MLP neurons of a small language model. Each row is named by its layer, matrix (gate and up: input weights; down: output weights) and neuron, and shows model dimensions 202-297. Each number is 500 + 25 x the weight over its row's rms, rounded and kept within 0 to 999. Numbers have three digits each. A neuron's up and down rows have the sign that makes its largest values positive.
Before each neuron's rows is what it responds to, as a language model described it from the Wikipedia text at the highest values.

The first = sign opening a section heading line after a blank line, as in ==Early life== or ==History==, plus scattered word-piece noise.
L3.gate5:496496460507480419496514539506470446478497510510486519505524481501474551521479512506501512536532539513519477500502518528543526553485492519516482442478486504473520547516498443503525513503498473488497517480484543499500481495496523491488500508525524487451502484508483536499496509470552545457
L3.up5:492499450474506464514504548488471434460519508474464492513516472509439543504515545471511494503512509491536506513495477524517503537479507486503491474471519480479504556548484470496480498523489460498496537489495520496497502499494496495489485529514523490459487432522507537457505490479537528476
L3.down5:485508498478493472500477513504474456479518512502465516491531497492471493521514475505492506518534494495524498515510487528488507484515496521518481489480517485464499504520483455501499498507483513496489477490507516518475483502469495506506503509544478486484512474528478554505505491499525497490

Word pieces and modifiers in biographies and sports text naming a category or count, such as 2×, two-time, College career, NBA, documentary film.
L4.gate354:478495520512433513452510534498512498466489520535484501473513482483539520508482535492501490466492533529503498552507543508458511529524517520470549473461496501498530457479497529500491494511522480519496471509514456488486493520505505527468537522514466504518497529478530487516474469519489523485
L4.up354:539568497510505552495499532519518472521477525450502480497450547447509510585526514520473526487499472495510515498505484490448529480489489509510445515517481459505452476467517490489514444528475455542498516459518504457513521499501543521468458486492543490485454452516511517518510501527518540501
L4.down354:544501473490510508560524501519531498487513507502502528462504520522510466526496505458531477524499524518483526517490495491505528524475489511531461460520507520491513482493500511516444492482486506461474461524530507478503477471508486486493536532510475499495509513544499513450511526500503475487

Structural markup characters at the start of a line, such as a new article's =, a section heading's second =, a list dash, or a table pipe.
L6.gate286:522512497553486496485537499475488499532549503523549502496502492493500454505480520530477488505485459471496497504496528515520471526514489422487488474526475548509487532462451498512488505525524506497522424453466534476517517520516504524537516458460480508499506490539505555548466511556509500492
L6.up286:505497537515536490530479499440511463501519496480530485499514469514488461474521507490500493464515490481527467459531489498546477518521468494487467494482520526474491504497486466488486537531508550487527506542499526540566440525510509507521526471519486545517467512508524526524510499522547506461
L6.down286:507522546540497495474531522495487476479520533552492468472480485492502473532493557515453530563510473475574510474492491465484480488482471467508515500488507527486436526534494514530498552498526513527500549480495492484492511484558504484545515534477531514508501496494494526510513474468529493513

Four-digit years, or the last two digits after a split "19"/"18", marking an event, season, edition or start of a span, e.g. the 2014 edition, 1985–86, (1973).
L3.gate843:496542517513503476507512509493442507541507491511524498514472484458512501544440513472485499525516531453534523534452501507535461532452529522494494511465550504518437484483507473483473456454497469487475505494483500550484472515502522500546509519506488531526470473448506530486489513450494479500
L3.up843:562561473506499474490521513475455487554478504472442475482525522450536535532450547458493492507523475473524518510465493504486483511479547502484523484511488470489489468488525465528517586483447490491466482511513489518545461542487537520528499523508509489510539489524529526508488493501555486490
L3.down843:503527483546503508532539517521515523514505496433527492511490546522482505560473511479506493502531525512512456519513497568509505531499506523514520478480494483520487453450455499484512497483493529468399520482517473503524470516507541517507502465505501498516500502528520519490482477500509453531

The first = of a heading line after a blank line, both new article titles (= Luther the Geek =) and sections (==History==, ==Premise==), strongest after infobox lists.
L4.gate51:486464504512494451477478510468494477487506437494483490537477458464503532504519496454513465492522496470536507528450524503516476505524485495508521516474489485518509514463460511464523517519519505489498527494458512496503499475462508482530513519463544497496506488486496489518500506516516514469
L4.up51:471481513527509503506512521485493524484513510470503500551480517523549510459495439539494524495517533500509490527504511546508543491504501487506542509506490519515492515476520526513472502510493511486530504515497518516522510536521449475522516504525537511522483518504498540488481531523501515458
L4.down51:517497483475495486505515478501518463504502502475517468478504519502516482474463528508523504508556506483508444506539544488457495527474479514513521493499503506492469517500466483463517508486533549548495517509474504532486466471524515506515447462507483515436460524516423506510508453520431472522